{"d_model": 512, "n_kv_head": 8, "activation": "quick_gelu", "norm_place": "pre", "attn_scale": 0.125, "parallel_block": false, "optimizer": "muon_hyperball", "lr_mult_qkv": 0.4, "beta1": 0.95, "lr_head": 0.0061, "warmup_steps": 200, "seq_len": 1024}
MLP neurons of a small language model. Each row is named by its layer, matrix (up: input weights; down: output weights) and neuron, and shows model dimensions 208-463. Each number is 128 + 24 x the weight over its row's rms, rounded and kept within 0 to 255. Numbers have three digits each.
Before each neuron's rows, "fires on" lists the tokens most often at its 100 highest values on Wikipedia text that the model never trained on.

fires on: "s", "a", " on", "ș", "1", "d"
L6.up393:126115130094108117174126106141097103104120150124115107127130111122138127130133131158085097175162108140135154119123111156114114117160129107132093107111112115134112123129131170125154145139121165099151146141120131131112155142070169135149150144152108143136107133086095158070140134088100111114111141139148099126095110153137125122125201108151114098122101111158133144124120107147109148113136081155165103085129138136142069094096133125135127091137101124096136123127177116070130139141119117134108141118127134119123117137100129142131119144172154171122099182127105121144150142152121124142117148130119155182154104125140115100181114142123078131117136142100151117100100129062151171113148140123121145128123116150127147131120149099113201161142084143156127148160136124098128162107090141
L6.down393:129066148134154145108130107115145116109153125099134115116114142139093106123120108127145129092133140104113149137187149127127137157183126127135137188105106148121129093125112117142096151140116124125130109129109146104142115116131106175118135093108153125175134145155152122148122129149110131116086163111109133137150160139120117154137098134144118115093116114128157114142139101059082117144202127113106122169073126174149150160097146154150108133124116135139110116149084118153122120105142166163099139122173096151076125145143118115147130120122088111117110114122099140095167167150101155136117138168125104101123115133102128136091165116067155135132143098104115115120143097175121115141124161112121130123095135123135130121145093124098086081132166170124121128124139142170116124133133104

fires on: ".", ")", ",", "\"", "'"
L3.up632:130110132159143098125157077133130105109127130129115049148137149129110130130118141125147103134105113095122153147081170141112141093155113157118119152092144102130103143172150121076136127148086168136104139161100103145145169124136123074122125121116129153151146107119107058103119136157132176096166140090153140150121117154139125116167143150143099107125117116102113157129109149113170089138122155158138152152126138122119133109135146122194152094098123130117139109104139087095109160126147154091150119111122142113195183168138119129131126160121142105117092108130152174146105097145130151103107136097148138124109094153136117146108061138113084136131109118104143119167124158142118139117159118147141164114141115149110107129124134132106125140153112123109140134170117122089158118171154084
L3.down632:178073179137109182158105102062094115121150110123077120132138114161166132145153145162142101127104106118118146172108132131170144115143095070149112127156151127120108153135109124102143138165115141148104144132095138139116132135133161113161080127148101135144125096117160105110135126164120093088145115128149138124156121162174125140124145127086093104104138103149126109100154137115157110125139109117101109159152124163135124155147127150107114107137150129153123136140137123100159125139141119120150122154155135165057108125106134128055130147168156129153086168134082130118109128170098098098092149092090100142130109135124124158119138108140112106151148163141156108139118171111160132113132170133147128167091146141129129166138160137121133113108148149133155120143113147132117159070140134

fires on: "0", "-", "5", "g", "4"
L6.up847:134069155098111152109152131127096139117125113144161084080124153136125137095094134136165125111163138149124104124146109139107143096137117128147148151113157144144175164139082132107158145165144173127126144146112133139151153124122095168134156153137114168163129139129097147118119128140123130156122141107141102143105114149156154121136140131150167134127120171112157131107157110140153101146133140149114153147073137129140111109130132127133088152092126135124082131120137097117147109095132085158146143157101150142165136143139116169154156117173129136111137123160150116106094149152106113116140098161109133120126110141134130148073136133141133174101119147135136138109100116154127084143162082118117129125125151124087087148084145109124104116140135141117149106105083111103118113105061112
L6.down847:137145155162159113118116108080158107153115159118138132120123132107102153123160113149141140110112099152136126144082106107124115172085128116153093110156156145143097131129147081148093156129142137135156116120146079128151108137135128127126112154108173131139103150129172146113092147138155095092153125123110163103126156132127169148171075133121080093148127097121143106136118133119174151137135136126105091124203111138109124130129103113132115116142128147110180128124154120156135121146112151090138109129169184152152137128126107103118104124109117138161117127109086156150164097098121112121106096128124112134138141094133150151158141103063115110130119085115135136135134093150090122157091161143144150073138116128141160130146136153117105116128090080156093109123182166138103153134136147

fires on: " on", " in", " (", ",", " by"
L6.up232:114112140176107127149131114110125166102098174108136149117150126151142098102166139146102088160111113183114103150103133107120164162105121131120097134138158094146114131135103101151154155106143143148117093140155137136123140150133136130100143150118072152118097110127137172126173147130108152135163147139094138127143143127142098102129105109104105157108122134103090100116141186149151167137096140133092144114135132093152151108176123140128105140143168128094156151164150106127131147134130095157152144101104103112147096158124126125092100126111169124137104108112092119085114131126098121096102151159133135144175090140103117153120138177080177165144127142108106129154104149093112160119145115122160101135121138106111148106146163109165159123213139090100128098098151132134140115123134086
L6.down232:158148142121150147159132109145117142117093133139129129097143152162096133176139118176180169143107137161131119110134133148164109141090130157153146165134151144112124148113131140137085158133114067107098128136135129124109173147105146161139108122135137109152140129062155116067084128107160183117146141136147083088092131163134131140122109130151159128138130104085108148142129111155162085135119133117153143119137128139079135092108131141126127126133123109195133123111108150146135144099161131153062135116155152157159081152128107144149091096103141095115132110164107128114124113109121109147146066124080104162113095132084131136114138112115135158141084154126100096165110095140091121065132145145106140107164096149143135135114124096132131164109130127116129113119146123096146134078122132

fires on: " |", " and", "%", ",", " from", "|"
L6.up1584:168188102103119173135142127095100108121119122164124109130124150094143141125127148140118148108117120127106119127157141087126107127117121124136125124115120118172101103163150101139111126126148126100149115085170122143158125123131148115134117104141101123136132164149084144119117176145106116162163108111123092146086097150099140135117105098179113139138100126141109095140129100120090141105072109117102075126170120151066113106099114168053098131131120155150132114108138132084152127123111084149150116138121121120140105129098140121192136129151078116083108102158127159106106118106113085105120081148121135133121127127119115129145135113174180087112110073110049104155157143145088085114135157161090168137143137158139080138093148085150088171141148119130123142158132129091144108125145108
L6.down1584:108128134133122176125070121145150136136097108098118152132158143131141127097127144139130133172117155122116131122128108146167117158156131168111119119155110154123142119093084093118095148162120168097102123149094141184116106131094088136143108166103168116116148083082145126156120153125132144113133139103133099088145126098116116100153108156073119133127131148135157158128160108120166118140173156141152147170117082110168180136161125123132140147134077128138132152113089150177084118150125104112118091140085142134101146130121122117120097099091162159156172096102121139129143108136119165121143152113115124113132131099126135144094103130101141155098170132117113144114134118079135136149143139141119124112122115105131132137162128165082155105129106174098124095092105149149162157141133167

fires on: ",", " was", " as", "),", " of"
L6.up1573:108117156115135158150091150120114148164084140106151155142180132131145126131110135097103140122125126151096119126150112098097096145160115128047084146103152126132130131165137138118131164147127146126102099115148072156136132113133097130137087148182148122120131137143090133099140116105141171089098105105110111091163114119104077090157174106111131169101144146089116139153111116116121140157139119160129141166127168125129106122111075183120139124166116075125109134135120107116119136082135132103119117128147142139121126117130098130148101147139102115158150147174069093122105142137134111099106168117128068111147164126118170114073126137129077122119143117144128172118157148192104161125162123124159136154139126099149131133112144129110116140127134118137129145153130126104117146100112088
L6.down1573:166147104135129144157165137123096155120151104114151087130130164085104097140144127127137145121136141117141119119112144126173156108146144133111164114145135144107119148143154124160123140141098104137146133113085161130112127108106101119166139146113149114160155134105125109180140132091110110168111179127139140173141156122127137145164116139143164073101119128150146114124153187144133143126161178116127080121130076097145146096136147178124132112117139128110113150106120146123118108157100129116131109119164162080118141091092129165145142134162188127077159120122122089121102136122130125103165136161145161156104103103135130117126124150141123071137088072149127095137124119122112126128091120161079156158100072114095183142131121168118101135127114134153140116140117123149108128159142147

fires on: ";", ".\"", "\".", ".", ")."
L3.up1722:096117114119113115139146167136106146170090131108121125090105136099148150164126103137116140121147164143108108146139109136105147134099143172096118154183136121136109135122124182136121169120099105088122115107112139140109167103146108109127088103107150125124142150152112089112100125094126114105098159136144136166116118107109152109152106113113155106153150128106120160123125090126112123117129143171128133147118113169162149131112160145100147121144114127073108132129117159165142138128174155125122135144155142057095101112140157107090120156102101116119092138174131083147154130157151130136136159165128137107118126114121119101075174110112131155140110090162122139114136151099111088114137082091123105161107131120100154102107159100129126145144130130115151108088114110089126151160144153
L3.down1722:108138099141115073103177148130132124183100174117156112122112132118123127121158176136162176137144153124130118099100102123131167109108143160076139123147122132118122092119142112123137131120151121137158110113120091142108156117185115096140121152141126120149167139122130111159071097055093142106126151121146129157149124118154156137175118118133138141143109143133074142115162098109118117167140154126106139122114105125109125116118115138119144135158125085117117124103141139095108147162116126095103136119119091147137142136143110160171159157145108103134116116138153106160114151137152142121135138136141136116174126108142160138148129114151137171128100077130161108098150116132120104115109132137104146119137109139107103086138121102143125138123159143093152114101099129105142212154130106

fires on: " in", " on", " of", " by", " for", "ad"
L6.up87:146116106174162114147149123153080108088125156118113159120109100112146124174133078107154097158103111157122115126137152110176154150128085124151111148122098133109131144159148116153140062150182086147154126101137115089134113183106125148108105086164105111100131137119123157095132075131154164106161130091138133101156137118078135146145137151119160107137116136135092158105143139151132115149115160096134140176119109083103142123146150177129136104155150148104132129096135115151170186115177161186157144136145110131096084148123118103161120139129164129111149154132124174111146110102125135117120131143110101151175078174105135162140109154068114091097109149149155112131119190142131131099129124148179159137162138160174100146136129125118117128116097127151117112094122084080120113119145140
L6.down87:140170116067144111093130109118170189143141126145132180119161147121136092112153135103089131136134115107117135086119095090112135123112176134138151087144132131155111130123142107117153166124091189156132163147142174149140124139090122117153137156120130139151139082108157088152078164133105128101144115164116126153127122098141146108080113127113096175156148135162105096120125117089155129114132145159183125129123120113110174105100116122126133127137152119118125162140085135133135129119114112088088153111142136102163127079100105123167149120142128161148102139100133062131093099120165131102103145127123115151064156117135113090151120142176118161156109140125134118102103095122140132123149136124122084106120110095145101123092134103133141131117152132103098123137137144147119110097092140

fires on: "s", "0", "3", "5", "l"
L6.up1287:129114134138061111127100131127142114149147112138156124124141144116095104097106150153118127113162085163099119120141141085132152180137119128163130159129104133155113100131158126144159135133114120144144098103083150134080141120125151130144167143112102182119163131136099113096124103127166094091106144152148175146115132136169110166148153124138087158116160129138162139129098123140124120142109128137130110151122146138109158127093156120149126134119108108120122139133110075159092126126124131169131098164132089181107139126167169128156122101147122133157112123161144134149163133173120121114106134116091098139101106131134155117074114161119101132098132109112127137141128142141148104173141074099104145123080072113111093116098135103108111133145176111120095112124139125111153123141114133
L6.down1287:135121164075154143154149133133126113120164103069073139135096134142124135109148130124109105136129138135153141124118094147112106112147105147121146105150143117128168162188094088106121115177165119181143103136122127165159131082111118145103088131110135134103115109116145167165101166090121101107141112116147156130134126162143113125139142106158152095105138135098136163100127102128091112161135152132125125102174112105125140098118130096150141124126118122132129107128167134119157111143131152075155112137126152121119136147088127102102089119100158159117123151112118163137100128104147128156130148101136103119126114101133107150174132104067123168134152138120142163106094109101092149119115174131119136158111155103154146142147169106124073120140095178082149119103133136166097161125138120

fires on: "9", "8", "7", "3", "5", "6"
L3.up217:124126104068118128143118112128140137086130156165108166145114100071102130151154130143117117109141156123105081146111073100115113133086149147140098119107143100145163119125128132145123171145151123115127132123101167143087122129155138165094157136137116134132133130135153154125135139141114066092133152158109170139112094105130154109109138155119134132135128145124136158109120130135125135146143147124159134150150105137103116170113160133143114148077117114127129165112092119121161073149161152155116131114129122161103080095159147115137119128128162144147084120134109090137146167116127119152159118163180146087130117135165127094141120149118130112101125099143094103109143129099157113123128145138075107169110120097090178132106130142141120115119134136131072100115131179128152125102105118
L3.down217:171119135145147131092143108094140091172132084140172129086150126089134135145126121107123123087135182143123088141100157132124133144128100157136149140133097069118089132075128105092138122134137146134159149140144163169095161094153112130112129153091121126117105138073138218105163139156151123075148130152140150151131102129147179153119091120148126115102097146123100133124092160135120135126134103116189154146130106113141153074122140109146115083081099168124109082147159131119116153129121121105138106125114145130109117139132134126142136146112144182143124127108119108154133139126049148128142133099125141152154158120143140108132145179103098100127172159153152150080105136144107172113121138101140166115144112150123132127144114077103104148113118140133122113135116133148158151138126110

fires on: " of", ",", " and", " in", " to", " |"
L6.up1394:166165108127100163083107069137129168142108121157119153122146115099100160139120117163160130129127140128131098113111125122144087152154113179113112125121147093150115117099136116116130119140104131151173164156160127184140134146170136152076124104126103100146141155145112170121089105116089151141113111093104087097135114184153173134149115133175139145165128122143128091156109135103121136144115114125114126179144115104097093099140085135127125137133145140152124128133149120098133107135132136144087148138106120105120133139110133121135145116137120145113140082116130123123114082128106168126130105129108132116162094093113134104145140146141140134156100097131119137102171140119149153100168085197117102158087148135131107134138153109126117129118113144114140132131137154113138136120117121
L6.down1394:129130130170111105125123189127154131159163134100096127098124109146175103101118142121112135142105171173110155110124178141112146163112163144111102123147109109144128102134108128158126162149124111139126095095156103117086136115100156115198195136118106147125127124136148115134131143153192143147144125133140107130124109059087115128115139097116115137130124123118171142114155162109105116125105142146135144109095112128110135162134149124152146142118138101106160109104152155131097133169099092086097090077127113143134148127128179135123135134137130134138127143122159137157138141137139107110103131127164105136140120130115121105153106156152103152135112105178139091129137129127137123174093119098145150096116101125123113090120118131130151106127157142128130116096125114110168120138123137

fires on: " is", "),", ")", " was", " Type"
L3.up1901:075112136113105144101100160139135115159111109142131142139123120135146178099114153146114159129147147142124168090111144144134108086099131126089133181139118137141073151089106101157145168130133092148136142136121152140135098111109098115115134136177130068142117099100065170171104107139150121121155154159148104131135088101151089118149137108139122127120125165123115132110154137136146155139133160147154132131110137162159098146097087123108098119121127127136137118117098157114117127145137114125090178073117147158126104127142152118157177142112132202156166122135156117108114141166107135138083079141126158136095140108106152128155142124145090146143100104110111120128100090128148152140133152147131086144095118106095122100167176084135147153115155124154131161095120100088145175136113106
L3.down1901:170120115100149170155177100130139095104154132120149096151148137111110069113144114129127139096129142125144126160153113155119138150158149116148143079158086132128143114121153155110110115115118164118114140138115110140131156142122136119160115141116147178133137136122157093104162139090081116142106110084099162136155153162111161140096098151119168141143102094091117131136091130145110128116137103122086097161156122111098134134122130141145101135139122125130088112146178107160155111122097129180135057160179115097125157119085124148114129118147146050094115125117116139130124093096123141166156196144114089143141125130137147140100120106102133097140161115159129125125135135153123095102105101115142122146138094108109136157094114145095121120114130144107133114142118109168094119087121128

fires on: ",", " (", " in", " of", " at"
L6.up1154:112134078127137186148132133137125111117158133153134164157131090152144130107170086140100077150110142165085084159123136118118116141064122119143129114132152146160147136152081056075141136121154094104118091119146130120145095124085064130116135140107114150139084104141155107125119138107119150100153137116146175153081122159110157126102128127055135171153112150147104109145135121127148153110157149130094145117128170118139120094116116137124130120162139129100148128106124181149113154130142126168118125137121149106173117131138146111152121130114100117132139146147114125145156141159159171094100122144122137113178089184142146126136132113114124159147123124113159092124116144133119127124120107127145108124174149125158119139083136152166154126131113116124122100152129134103143120141120134
L6.down1154:091152142138130110084121135151145126123126142153121137122149153147133103151128118125169174142120112112117145127127134123137116112136136111147154170111148164141102136140190148128141170155106156099134134100090165173167132153118125116150125112127104111120121155149131143133117133152130121129111086124085140101126170097080108116145122135165119113115122104116143170093165120103143067128063119101135107131120138153109119122103160123142119128135114113149117122141140153115144143129195120129102110088120119098115124142134090134127137125118140135095112063146159106091129154095122136175103134123088154135121131075121131178105160125148120140178142154148089138137106141142133154112164120145163085139137109139130121157137113131115077142115116168137121149100099132130147099086111113

fires on: ",", ".", " of", " chronology"
L3.up1586:124095163102127091147089112139118136141176110115137148146100121105190132113106111105125103100132091149123074141161119141112114153109144137162123111106149144141114106094111166131134084139109161096131150140156131166099129135153144116101144152171147152153125121125135093101091146140126126091153143096125138112143099120134094106138163093109121101120078145164100125146140107131129084097123138145133118115074157119115122071115097114107118153115156109105124143082101104104131121144142174163117107115095114125128138124096162131096160120130135113139150125120111168118135088144109092162145096141096116143107159107144124134144111162110139135134141117147126134122095144159171138148097156116156149114124124140161099129059103105141145136132151119127137120118154117130148146126135132
L3.down1586:162114119148103179133143135105156121107105166132067112082142119134096112152137151146152162141149155103112115114107135153154132121164159116123154146205109067117120170116167134174125140119126099152134113127109151103124127112114104135175139089085123117157121124143126154171145144127131149138125127145133143144129169158140158127121097157158140160110173153087122121112104147087083150186126144162110168090166110143108137144108179115149140102148114168127132129129116130113121138142097104090115149151156163160128126090139110135148094163124134146046108134128155097148145176145137141130087175093150087117119109150093103115131118107125161163081079153088111120113146117110095112113124124116084144117107095100084139132154157159124086133125134126104152101164125170139115112133119127

fires on: "1", "2", "0"
L6.up1661:131122118122157136113104159173143096100137184128158104107146138128116156121146133092127078187099128117117116184144132116128152143119121128142091144126097125162147143125101116109151126092124135101156133136140132166115098142097145176124134154117097113137098133126123120102130133146103138103120163146141096135109126119132120121083152132109102097119149172098172137113123119137126122105165113131106116067087131101089132165092163115157181136148109085125149194149102100104126126184122134090157166130097105100118101118124149175116166171113129102154089097156143141142116132108161114127148163135094167150150124134106175107138155129158132095132094141131145132126116121101152133180127130121112131105165102131139098149123150125152155150120150094107127117111139121097172154121143135
L6.down1661:123077178145123157131139110144104157113154120092102108125132111140115090140133131140107152142134142145130153129151152104145107132170141119094154177147109152111113087138138130174121129103148152117100086135108186129145077131106112108106123119129105132123123101114118115160115139125097117145128152123061158126132143147125077105105096132155183138105164157125149132132112106136143074174151139137094112163132108137115158112161099129136173134139101131136107113107094146097121134110167121126132116107181113159074134103138100157107145121105113118140140095124095126091151123119103151148136133140128137117109104107137072126131143117168132135125090097177090122151100109184128127124158111143098133133113146120104170102153128145138119140089144142128117156118134118126122107135103130

fires on: "'", "k", " of", ",", " Ro"
L6.up1558:089151085102155121157141096140110166135119131124180127118111138116090149143131133150154127157112132100113110164150133107111144105111142131175104169121092159095130106136133153123141162106114186138149131144125140213139132117132110138120133133090136139090166170143158099108134109148154176097160137118156130146113139067081111075099136141105159125130140131123118151155105122122122169077153167148111155136101140136158119170139105145133133095113127150148167102145119102155124119162120158076141122114099131114099124151130156106157119183122173147103108130086168145115111107124153125155109139096132149130135141144107105109122136156125117158175106123115131139100116090106124181127107140116115164114145078167132128117149173141121128143136117133098173080053123125148161140136087098
L6.down1558:111115124169086113134141115127116103120135154122102089123129128159135146119120128108149098112141153120121123095139129104142107140151137133108148122136128138140108120110134130132136114128104097121138091108102158102135093144149114136127155127165124118098142114095083119135156146185098117135125172116125099120139158159123130133130138137069090155131090124104117118186144143123130093138091099130102092154139062130109138115131170117130123148119129081122107177090111170108131128075126087192150150118173114132102135136149151115135110147142104093097117124096157128157115077134118110082133101136146119121119145164141159123104143114114110142127132172098154093203147176155101161161132165128143101114126124097130123137129150137138137129092149117140147156150128135138108093094161126

fires on: " and", " ", " or", " |", "2"
L6.up982:170186108107136128121143104114122124058149148146114121147175085141160131157156143120134152131139116107093109116140117149094140117090155137129136097081115131130139145124129122181152143131147144123148124124176170117116126140138135111153103170133090122163125114132085151112133166128141086143166150123152113151121138139117127126100098126100121171077156123150157081116102163095115107118104128103139185146135144121094119113135132134150134131103131149064106090138164076100114141156106093096172146118117085111146165162118145131095163146077126155132163163120138112069141094142129115127080139145091152113134100102123120138083138126097144156098111087182137139142116180125129101138116152129122096088170128127136151113138140114118119159153123090162134127130129145126072135116091129
L6.down982:149109159197106161126136145129104144182133068104152145122122163123090154142135124083118147127124129134152109105121114151138122137106084100176139136115115154116118138128127126093128140134099118137119115096139119171121136180109129110110154131121173068101118125124159140171120107127113131110135100138110084162126132107108142083132120140136117092142106114112157130128085144130106146121162142151151112123151087145139140101115091137137152133157139107109126139154117156135183105110140143118150129139117128164143122104111136110116078112143112129075106128146147121151080161092156135092158155147070147081142147124091137152096107168152126145141112143110133102069113140111133140157150142146097114164111143122156088103128116118115132142147143139133167080117144134136177141164101129

fires on: " and", "%", "6", " or", " new", " "
L6.up1596:142150123121118133160157134133128120148126154109127122124120157111122160106127156144154109107139130128101094100169117133151086136123155122104130135175081128130127123166122115093094158144111115099149139113139175157105137165187125137134129146128146120129174143141127087102145116121154129132159105108128101148169130065086133131118123131174153172086098110111080094145128095143114128126096151109101112137121080097144145126123143149124158170130133125153142116117087112106118115115144118088182132146105132099114105161128138136109116117165097148124101136142151118122105118108153112152136139139119097128105122117123138097122112091173154120121084119159140172130140155117141100112131105116132152135113136104106124097126098149142107159104140145112092120098144107127152132122101121
L6.down1596:155113157138141151071081106137124145160128125136133128098154121157160122119113116106132110164125116094139140159127142150094134124133121151157117105108159124144114143118136111145133120079140137153107082169153144122169114078111150108134093120143126106075111116179139151156102143140116119103077130110099100113148155167130141103130167097090089077108148147168121181143152172100154098126153111145108132134117101124115121112150128118094127090125132125134116133122136147138090092124117153141119118109121142143139129103129106153120129131115148131134102121097123177178090113168057109110107127090098125116133140159154136141136126145096141135118165156101112076117086098129156113159129109127105148158156144115165120122122130108151172114088074134131151097154139148120114128144140119

fires on: ",", ")", " and", ":"
L3.up1607:145104132145092124091153130129112156137110119134121094110115172104122156121106139138104089126165097145107094162149099122127132117128142158147112137147128062157154121154126144157122122130087166162150171106134130119143124137161098103108110171107116153162128123119067140083102110106135162160131164102085125149125138100145141101125118120116146145139101170150107148137127132131116147130109137112131174170126142172154091123105131072139116169121115123120103153119141118112149128115143131126169141112115125135192152155134096170179138145101129123126117113124104124094140113141158167102152132120104150142111102124138130129140147178098133166140125131129174135175174099110117137112140079122109146108147123133145152060150123055093113081168109085147141116144141145132140174123116104
L3.down1607:144140127101177122179083095103110115115111143133110111189151067124161081147131134100146131135091126117125142114131133122117138200119140075148138147128140161107113155128137177106147133144122117111087105138161111114133118118081152133171092141149120109074163121136169118173114119131119110093136099101118158110110126145115092104091138130113091133117130103117157143118136138113147139146114103148123084115174133081063178115104155171103138104140110114144127113134141125144129124177110125127109104119154110134101123103127155119070129133183138122145121112134118126132114152109105081138121126105118120129106126134085140129090139130168111077087126142118130106124109156121140148097147158108128125158079086139120104085103138162163159145132144154112123115141168082143153094088146125

fires on: "s", ".", "L", "K", " ", "'"
L6.up103:116100147204140103103117102114138082111114113169180146138161112158164154119147144144129070144118124094108070144161137132106122117111115171134132158098133123157134132141129106099152090136104122157140129135127115111187148130117167111110169114103124095103119115131130112140121141077122136139125167118134118141148117129139159146138120164145127144141129099132137104137129103140096159157097149111123163166120096100157150137128103141138110109143138120172108059184125137150129096166132115106118167068172096130146141154117165150118103103110114161124124079126137090135115097186175120172098085117125110119103097143128127123091102164159131137152104105122118086159102128157121175154118111129196157121106140107185147149108165138149142110125136104105212107135111118109134127161139154
L6.down103:159109109082112134108144111120090124182167116087093086076116115118090139134103141151152189161125129133100127136090143131150150143124153091122150127137150123131134100169143136097119100127120118128107171131119144082080127138131087064122108173169149121115113100102139140091113110141102117097118142117158132115145145159130094147157115081176150131130150105145106111113106138149109135105095139141086112091137103157098149136164198113122131151171123124119148130101142122106174134093142135131084130134109133170152124113089156102116134133141119119153083155088086148153126137100124149075137122170138136159127134101134120144144115121151062170109128111100149111104117097106158116098130144099097100100095121124118083129120105140149099129108133109142133192098137136106129158095128092

fires on: ",", " to", " as", " with", "."
L3.up1058:083102110144175120142129108125129129178159115143139074156070136133120179117154132127120136125131097129085104108140107141109100119146126114148125103100153120135124122140160133102125138120147171161128161096131123130124097128167159109093145141168125100139147140103142171138156150103148126110092167125117087129174137131146165153150113084141124163129069108150132158085100101138135149162133128172141110133102134152069153105097154153130141147139135107202129142094121087165129128133117142126100128102129120116129131125111091187153117113115113113127114068103130122100132139134135169140126118130122124114125159113120091126111107097133105128116161134115123111146083116124116135101144104131165118157144123127093103111147140190114121112109179141129181132128154101143150108178111146
L3.down1058:140135121131107139133162173148095107088111127093086168082172121127172131143120138173161124095118115159150143146113164127132129125119163131122111170186122106111138149135104125141114119149090128081125131134112131158144175127132131118168151095130112112098059116121149076168139063192156088135180114119141135114099109118147087136147147154126138083131139126148094116081094129145125127109148135082116118122132125098139115161148118071082126139115117143106141138096126146104113108148080120115150098131100106119122126112147129085111110107130124129156148133122133146117128128146126119162124176129129115120104123107117164121141128123126152115156125131132132139127149113119184145120144157174109129074041129153159172117127170106088149127152085091128065139107114167156153150076127085

fires on: "-", "\n", " =", ").", "."
L3.up388:153089132148126146135122141130099107112148112094168141080112162142074139136079120096156140103156124122144165148144166107146033081076158132136092124125115094150152113121137100131085104111093140108151177124179099128093103099158176138115150111129102123140143155145160114117131125129125081169101126136170122108126162118104124152177131134131147140126115148150118184120128127143122154105097095137125166148153160104109148153100136113092074112174127140138142168131153103115137100150130141143144162146116118131150149074130164143103164123110060104100124117128136099154137106107128123155174101172125135117120119141182108163102136123083139127111128135126136122120173085142138122123149146076118144102110105131120154113104119085111125125114132153139149144158161169154116133108146140
L3.down388:115151122117122140144120122142153096155140122098094121109112078116146131114172153179128132153121140129128098124089149181094159158109118135124128161114163137144120122141157094120152159111115151130162110161092178121133141118148146100138112133110138112142174170140096135142127106164104152107140134121094173137113145126155150082083112123117161107182124111151143120107129123159126158165139138150115145102144127119160104113135108143156142129137141142113105144130109153147102139121123093114108156085113135138106143134126101145144105155136062102158092128103175114107123160097159134142116144095123063113159081118082139108150168154155130118099082070121137143144123140134086146130098082156109091164168139155098101176157107156122115109129153121135139125116121124121123140180126127

fires on: ",", " and", " with", " ", "),"
L6.up45:112110115130166120150137131149113099139103099112112136152155102160155171123141171102121123147119122097093138112156154135134148096131107161089108095129095147132164118095121109133143123082165107082109127116158116138148128158136122153111097087098088119107070118115111159086147122107118141135119164135102103137114134135164088101079133141147163149120123119126126127137098146134125094143102147105110119116138151104186096144145133127125134123158127087145117119127116153144127107124113103077195152145109128138176184118127116087132097143128096122151153124152112142177130097122143166137115118125126149124158120151094127159074124179146115149151152071159106160166189149100144142119143128187176113156136103148099123111131083087141098150134141129118125126140157136151123103141111122
L6.down45:132128104110100132095126159115154105110143109120112104137123110138100101118138108153162194116157125148158108165101155103128141175138141154116135146148133111140110126142144132146111122096142145163103118138118142119102097103154121151098140167125165139148157150136132116186101129147140115124127124134123130149124125139112177148154148120109126112119138118145167120106129123088123142127198133152139142151165092155099164113142133139152094120126105103092171158126168107126164172149163133128105146088122147090097118096123104097091148124136145143113090115112121113122169131128112135131163123121105101132113187112157131115148136102093089108119103152122145114110091080091096105171103145129110082127134139137152148078152131169122088137138106132122133125133116110170113137149123117

fires on: ".", ";", "0", ",", "2", "3"
L3.up949:139169108158165144117149126152156123162113143156134118125105123130140122140143121139147148105121131116135130135114116145113173115131093094131177119081134069095119119136187107126123107163155128122155156128110108123175116129176126103160151171125119120141119120133120146105167170160129143122122130117100103134087118155133158116139107147114142167141085184124146114091203183076106135175074155123129173149124107100089145136111124095120132165095097120125095118131141101115173124151119112142161122121125129095201127131124123122174069167091146144106137114087148131119104129130150099133127118123072148157171136131121117130126130143168159140155088130139112113138138126089148124108144117149113162143124123118124147111115120126115129161158100122123139144112093133142110138133127131
L3.down949:147162164122072137129087102086082148084122097098102124104138120115180162105136135123124094123092101154129118128099126124168082159118151146147086131139096138119126135150071117163144129127108114104126134116125156103065113128092133130143119145081116127121114106127125120117097096145145107120133105153149094135148140124131112117117135107126119125130159112156073124155058136151178128107126081127155136087140103145134136128140100110087104102129194158122162166110164152136122092107165100120092107130121130117077128126111133137128157079127169123143156156124134120098115129140090146109129118140122141136156113102151155137116096175106121113090173139110130155131104149153186155137099126095092098107153152138155117143139129176182117103128193107122125105122156158131155118124118138

fires on: " to", " for", " of", ":", " in"
L6.up879:115139134142135147164120150172132164106130151099137171134141135140096134144132093156119089099104126166077117108131153079146130111127134141131114130140156126118092153149057124117125125135123119127152130165155114112149097117152104118114098158127129141145134141082127132119152114165128156109129122149114144150102139138099138132111074111145097172145095129193135102109124134143126109091094137133161126087111081097042137107220109101120146139130132154117158101120092088126121099104100159163130179141119116120117099151118132117130141141155141129175103132132115120091150097093103122118163152179144151128173093152111143081138139091115102163121145147126102121125132154155120161121147087166135141166094156111135101119099135148133107098139146092128127099107086124166127150135097111
L6.down879:130125129155145128084092143168094124094158127130091174156145133113154135144130124104117163141112152139182168124168107173099126103140176128151130144166122105116128102143148107135128126148113166145090141093110129131108164108160121124188181092121117110144141071107099102138151126171136132121140164159125094118110154095116118099115152125120146128139103141119141116136133125135149123060176126129161140111149143109181135111119122144165167102106102111145116135170082144178124150098147091121089144136153139094114145088146096109140130120124139127121132147082112087108132116088128163118136122112150091145108145141130125116159105093147125122110106129179143091155114109138128099094165179134166161109175126145109115150132134111134139127115123150116126150141130128118173116116114134